{
  "hidden_size": 160,
  "head_dim": 32,
  "positions": "rope",
  "rope_theta": 10000.0,
  "attn_scale": 0.177,
  "tie_word_embeddings": true,
  "init_std_qkv": 0.0333,
  "init_std_up": 0.0333,
  "init_std_down": 0.00294,
  "beta1": 0.95,
  "dataset": "wikipedia_en"
}
MLP neurons of a small language model. Each row is named by its layer, matrix (up: input weights) and neuron, and shows model dimensions 64-159. Each number is 200 + 30 x the weight over its row's rms, rounded and kept within 0 to 999.
Before each neuron's rows, "fires on" lists the tokens most often at its 100 highest values on Wikipedia text that the model never trained on. A number after a token or word is its count.

fires on: " also" 22, "ing" 17, "ed" 6, " eventually" 5
L3.up632,200,154,183,152,212,179,128,140,208,163,204,155,191,216,180,124,199,209,167,210,277,236,168,232,195,255,194,191,223,221,192,226,182,210,204,217,215,240,193,160,220,267,182,182,193,185,196,208,166,214,212,177,186,225,216,144,216,180,187,176,190,177,210,227,183,153,154,221,261,188,216,255,225,181,183,262,150,182,183,192,256,161,233,193,146,210,168,225,182,231,238,189,207,234,198,210

fires on: " also" 39, " other" 11, " first" 11, "ing" 7, "\n" 7, ":" 6
L3.up318,186,176,175,180,202,132,177,141,225,177,228,210,162,247,184,148,213,256,175,201,230,248,216,204,137,199,189,187,188,158,202,206,149,177,234,287,156,221,190,146,241,226,182,188,202,218,210,200,182,200,203,198,208,190,182,138,243,284,195,187,169,199,249,208,261,189,194,212,223,158,233,203,165,198,189,244,162,187,166,184,222,155,169,182,200,225,214,204,211,211,272,197,186,237,230,213

fires on: "," 52, " at" 16, " much" 4
L4.up263,177,193,183,163,189,170,251,214,155,277,224,164,245,203,194,211,216,163,225,202,231,181,218,239,219,305,184,213,211,252,172,175,181,175,188,154,179,206,222,191,248,216,170,210,184,151,267,220,194,232,192,207,190,216,243,219,146,245,112,193,252,148,157,223,159,194,177,162,204,173,258,172,218,226,202,221,234,246,213,268,191,209,211,150,193,139,195,219,193,237,210,205,189,205,173,225

fires on: " to" 15, " first" 15, "ing" 12, ":" 11, " playing" 6, " of" 6
L3.up352,165,197,193,260,185,245,214,178,194,196,189,181,218,214,176,153,171,212,213,209,189,208,194,177,174,211,209,185,204,197,206,211,190,263,188,109,253,241,203,200,198,210,224,163,197,159,144,235,154,190,160,166,182,194,233,141,193,248,185,222,221,166,168,226,145,221,215,194,168,245,226,279,189,255,230,154,142,132,158,187,217,181,225,233,224,227,190,224,169,197,236,189,192,278,201,181

fires on: "." 75, "|" 9, ")." 4, "\n" 4
L9.up49,232,221,201,202,153,222,212,213,207,190,198,216,218,184,170,174,155,186,209,205,220,123,201,213,240,172,172,149,208,235,216,179,197,166,155,194,273,176,242,200,208,171,191,171,178,209,195,157,227,239,189,194,206,204,224,249,223,196,268,179,146,196,167,178,180,231,258,176,179,198,222,204,153,228,234,176,242,207,245,205,157,121,238,170,152,234,211,208,214,225,212,216,182,191,199,176

fires on: "|" 57, "." 23, "\n" 12, " |" 4
L13.up321,252,231,224,195,208,193,234,188,196,178,215,209,218,182,184,202,146,176,181,196,257,124,214,152,198,198,219,192,172,202,198,168,171,178,162,202,189,182,221,207,228,162,220,192,204,200,201,213,258,202,179,236,159,195,217,211,222,201,200,168,218,177,182,207,132,221,236,195,199,196,189,217,164,220,219,151,200,188,306,193,154,86,238,172,147,210,176,186,183,259,200,205,194,157,224,208

fires on: "," 19, ":" 18, " by" 16, "ed" 7, " of" 7
L11.up129,199,251,141,204,212,189,241,168,203,148,219,214,216,191,263,209,198,186,128,230,141,228,216,194,240,198,207,199,189,161,229,212,214,218,134,245,202,204,203,183,219,248,165,174,171,199,153,209,181,220,202,155,153,155,191,173,227,230,137,178,201,206,187,208,155,212,218,236,230,187,207,180,166,261,224,206,208,180,203,185,200,239,183,165,192,214,248,188,164,183,188,188,139,177,229,185

fires on: "," 36, ":" 16, " while" 12, " but" 5, " of" 4
L3.up26,162,242,215,197,167,167,229,204,164,181,188,177,238,178,226,225,198,181,243,202,167,194,217,216,222,221,187,183,202,229,210,167,233,163,213,146,127,160,218,255,212,192,195,167,208,188,234,229,206,216,217,227,221,194,208,168,188,226,173,195,215,147,170,173,127,203,174,213,175,161,217,122,233,224,209,290,246,192,226,239,137,225,195,178,207,177,193,204,177,183,274,205,179,185,213,207

fires on: " by" 15, " $" 15, " \"" 14, " of" 13, " $1" 4
L7.up58,198,230,182,215,227,167,222,195,182,196,215,195,228,230,203,178,184,188,257,170,266,219,206,190,183,174,189,206,170,206,213,196,179,182,158,181,251,260,206,212,204,199,226,212,202,194,232,182,231,189,183,271,240,210,236,194,148,191,287,254,138,214,174,199,242,172,228,215,209,248,191,211,158,160,183,142,185,138,184,218,211,224,196,233,251,249,172,231,154,192,240,195,211,170,194,191

fires on: " of" 18, " (18" 13, "–19" 12, " among" 9, ":" 7
L5.up309,281,194,246,180,236,221,221,201,200,243,206,214,204,209,182,204,126,215,211,218,193,210,162,189,273,139,191,187,184,222,201,195,178,215,179,208,186,210,223,223,199,217,187,261,246,208,208,173,245,209,160,210,171,209,180,254,222,222,201,185,259,236,248,197,212,195,142,137,199,167,193,196,206,227,190,221,261,225,210,201,195,172,188,160,178,180,236,151,252,208,173,213,164,101,200,187

fires on: "." 70, "\n" 11, "\"." 4, " After" 4, ".\"" 4
L12.up179,247,229,170,152,127,202,215,178,182,207,150,179,194,175,182,189,186,229,214,207,202,189,234,186,223,159,234,180,185,206,248,197,189,151,183,171,206,162,273,202,195,140,213,153,151,127,226,187,234,204,174,192,210,203,259,203,203,211,203,184,140,200,196,213,192,205,204,194,172,223,208,211,182,200,222,194,180,196,234,208,164,188,170,171,166,256,198,212,245,229,206,202,235,187,195,245

fires on: " of" 22, " also" 17, "ing" 11, "ed" 10, "ly" 9, " in" 4
L3.up408,171,200,164,196,176,180,174,174,185,148,194,161,218,248,212,181,196,228,157,209,234,252,214,215,199,244,192,227,238,195,193,207,208,220,193,211,175,212,181,208,229,206,159,179,197,165,237,249,152,183,187,208,191,219,241,143,203,232,166,187,226,131,207,180,173,190,148,152,257,184,223,195,176,185,171,276,178,201,172,197,257,213,251,219,161,231,195,236,173,216,206,192,177,213,187,221

fires on: " there" 20, " by" 12, "–19" 10, " very" 8, ":" 6, " under" 6
L4.up70,242,179,224,181,304,182,185,189,211,231,213,196,199,195,195,204,160,159,213,187,200,216,198,193,237,132,237,183,189,216,226,207,189,188,205,192,185,234,203,204,177,232,208,198,204,169,218,152,215,222,162,236,175,205,152,236,204,240,203,224,187,252,203,191,254,182,208,238,197,212,174,226,173,199,202,111,197,223,240,222,149,185,188,218,210,219,213,182,223,181,156,202,210,169,204,159

fires on: "|" 52, "\n" 45
L9.up53,236,196,214,189,180,226,248,215,193,197,195,171,225,170,203,180,138,225,185,212,243,140,181,190,225,192,215,154,144,207,194,180,166,158,116,206,208,174,186,222,208,147,194,151,190,125,237,160,259,235,158,171,227,196,182,266,211,207,220,151,193,180,190,257,200,244,252,224,206,206,210,195,176,208,197,185,178,159,271,211,166,148,218,140,157,205,210,210,210,226,219,165,202,179,180,162

fires on: "'" 56, " It" 26, " there" 6, "It" 5, " Preced" 4
L9.up455,195,219,221,166,240,217,178,188,249,171,172,189,226,206,212,173,171,191,190,237,205,214,202,157,163,177,269,201,226,211,174,191,251,167,141,191,124,214,222,229,270,246,194,146,204,249,251,196,242,259,177,213,186,245,200,200,262,201,212,182,164,228,194,239,166,171,162,167,212,154,188,180,229,208,200,231,170,207,228,185,158,172,211,254,196,191,206,159,166,174,221,225,254,155,134,183

fires on: " by" 19, "." 14, " p" 8, " un" 6, ":" 4, " he" 4
L7.up274,146,197,203,158,205,187,237,212,239,176,190,195,166,209,225,139,175,174,165,224,153,167,226,209,230,200,230,186,201,183,173,260,221,221,206,190,158,176,202,212,182,235,225,172,167,243,180,214,235,203,219,197,164,199,176,235,221,277,129,179,203,260,263,177,197,202,223,188,225,138,183,222,186,230,210,226,217,206,259,187,205,208,170,207,219,228,201,155,163,209,194,162,185,151,211,176

fires on: " year" 32, "}" 20, "ed" 13, " mi" 8, " him" 8
L3.up433,223,206,191,134,228,200,205,234,220,205,157,151,184,193,200,204,182,151,201,229,200,209,219,167,205,200,212,221,193,263,215,202,202,212,214,216,161,210,213,185,171,256,183,212,227,179,184,209,201,211,184,185,205,213,282,204,225,128,227,228,247,252,166,181,215,182,210,250,213,212,221,173,249,142,197,228,232,153,216,205,183,243,218,136,176,242,142,179,214,222,198,166,219,206,162,180

fires on: ";" 21, " –" 13, " there" 12, " have" 10, " not" 5, "\n" 5
L9.up587,179,160,199,187,244,183,230,167,178,204,158,168,175,202,201,222,224,153,229,202,186,202,215,189,201,171,177,199,188,177,190,158,285,142,170,151,188,152,146,189,231,175,238,245,221,174,250,188,206,183,192,215,178,196,145,242,146,239,196,223,211,148,243,158,212,197,204,224,196,278,152,174,194,191,166,236,224,172,221,220,194,208,206,166,158,208,253,163,229,198,146,235,193,196,225,191

fires on: " =" 17, " –" 14, "---|---|---|---|" 12, "\n" 7, " first" 6, " 11" 6
L11.up30,162,184,213,182,237,186,233,209,224,169,151,186,183,216,239,191,147,202,208,184,151,210,267,181,180,166,186,176,173,223,180,118,214,172,223,160,151,203,181,190,272,173,216,207,204,179,232,231,223,231,177,194,161,182,179,228,192,244,171,215,189,122,217,166,203,191,178,228,158,172,194,179,172,200,162,244,244,232,174,217,183,229,179,175,201,155,201,128,167,169,165,228,197,232,202,144

fires on: " of" 37, "," 19, " to" 9, "-" 6
L3.up24,195,241,214,212,220,120,192,135,209,205,236,229,251,230,208,178,186,219,241,200,215,179,177,215,157,211,219,203,187,250,226,214,170,246,156,161,178,232,235,181,203,226,176,177,197,198,137,216,208,202,241,170,182,226,208,194,219,235,170,185,160,197,177,228,205,266,176,198,181,186,207,274,182,156,235,181,173,138,169,247,193,199,188,260,235,210,166,207,159,155,260,220,171,249,185,201

fires on: " of" 23, "'" 18, " by" 8, "’" 7, " Preced" 4
L7.up41,258,209,210,97,215,145,191,222,175,206,194,210,243,205,214,221,199,223,226,202,216,219,215,186,147,192,221,230,202,212,169,129,228,141,212,217,122,174,217,185,223,233,149,239,254,197,223,170,211,231,188,209,189,176,196,199,234,172,268,183,212,150,190,182,160,135,150,176,215,165,218,158,234,208,204,243,209,256,190,210,172,216,195,188,220,170,190,177,208,164,200,191,248,171,204,225

fires on: " as" 31, " of" 13, ":" 9, "." 8, " they" 6
L6.up509,174,254,186,166,183,177,177,215,245,217,187,188,190,186,226,173,201,204,176,218,182,171,215,190,222,148,222,186,235,173,154,170,228,206,191,197,195,204,178,174,208,218,220,212,171,225,244,159,231,230,230,214,157,139,164,273,202,200,229,149,196,221,234,206,215,172,184,156,198,182,222,209,194,244,166,199,218,271,203,167,197,194,193,175,208,165,246,157,165,176,174,206,207,44,179,186

fires on: ":" 23, " of" 18, " by" 15, " Qualification" 5, "-" 5, "{" 5
L9.up304,208,178,197,218,178,178,173,160,198,208,209,182,174,203,193,197,244,176,224,191,257,184,241,181,237,201,145,204,163,224,207,195,198,167,192,155,193,234,229,172,201,181,238,250,227,164,255,192,191,189,207,250,228,189,229,196,158,168,237,223,157,266,162,177,266,141,213,186,194,296,202,204,209,145,162,143,192,162,199,250,214,217,177,203,202,204,177,225,171,180,217,220,223,227,148,193

fires on: "," 22, "\"," 12, " +" 7, ":" 6, " of" 6, "/" 5
L4.up158,170,219,183,168,184,186,206,194,241,182,200,173,250,171,211,220,183,174,187,220,187,150,177,185,181,177,195,199,184,173,195,208,273,168,174,198,126,142,227,224,243,214,155,165,182,211,216,198,211,178,149,204,188,176,212,155,217,245,193,209,218,194,179,225,139,180,152,233,208,151,175,157,239,255,215,249,291,160,195,242,163,202,161,194,218,168,168,181,198,175,191,214,174,190,186,237

fires on: " he" 19, "." 17, ")" 15, " of" 12, ":" 9, " Length" 5
L7.up31,174,225,160,157,187,195,230,217,232,210,214,212,215,206,236,169,223,181,207,197,136,105,230,218,249,166,194,214,205,199,216,229,252,222,208,244,192,175,206,184,192,197,213,145,179,224,181,238,247,187,224,169,180,181,224,238,171,175,174,185,215,191,238,197,219,205,238,213,167,183,224,183,143,178,204,154,228,231,173,188,171,287,113,180,202,225,184,179,229,190,231,177,205,202,221,210

fires on: "\n" 90, "." 8
L13.up590,236,210,220,197,199,193,233,209,194,198,167,206,162,204,172,194,208,219,212,239,246,186,237,163,189,218,205,181,167,224,259,222,168,121,184,190,246,127,241,228,177,191,198,186,163,178,211,217,231,193,212,224,198,193,189,230,213,216,190,201,205,212,167,226,154,221,227,222,191,215,203,185,149,209,226,196,204,207,266,232,127,94,213,153,144,238,189,197,187,202,205,197,170,189,215,160

fires on: " from" 26, " of" 12, " recorded" 9, " also" 6, " to" 4
L4.up365,166,227,169,235,220,168,204,173,186,159,243,198,249,220,191,156,178,192,181,180,211,202,180,245,212,242,229,180,198,152,238,249,167,217,166,143,217,212,201,180,203,232,192,182,156,179,177,195,156,188,199,211,207,191,201,126,250,250,165,205,172,185,180,223,224,190,189,231,225,130,182,229,158,201,203,128,178,176,189,196,201,214,192,231,224,231,212,241,161,174,227,205,196,226,250,172

fires on: " of" 24, " year" 11, " to" 9, " was" 6, "," 6, "d" 5
L4.up280,167,239,191,223,204,156,218,191,232,164,199,156,220,181,205,198,171,203,180,205,212,190,183,218,181,256,190,190,205,189,232,214,250,167,159,177,178,163,199,194,191,198,180,171,202,180,181,185,177,193,177,188,152,162,150,133,244,210,193,198,213,162,200,202,155,228,117,232,220,171,165,188,211,221,177,288,288,175,207,209,185,186,193,145,170,217,190,207,196,186,232,202,177,211,227,238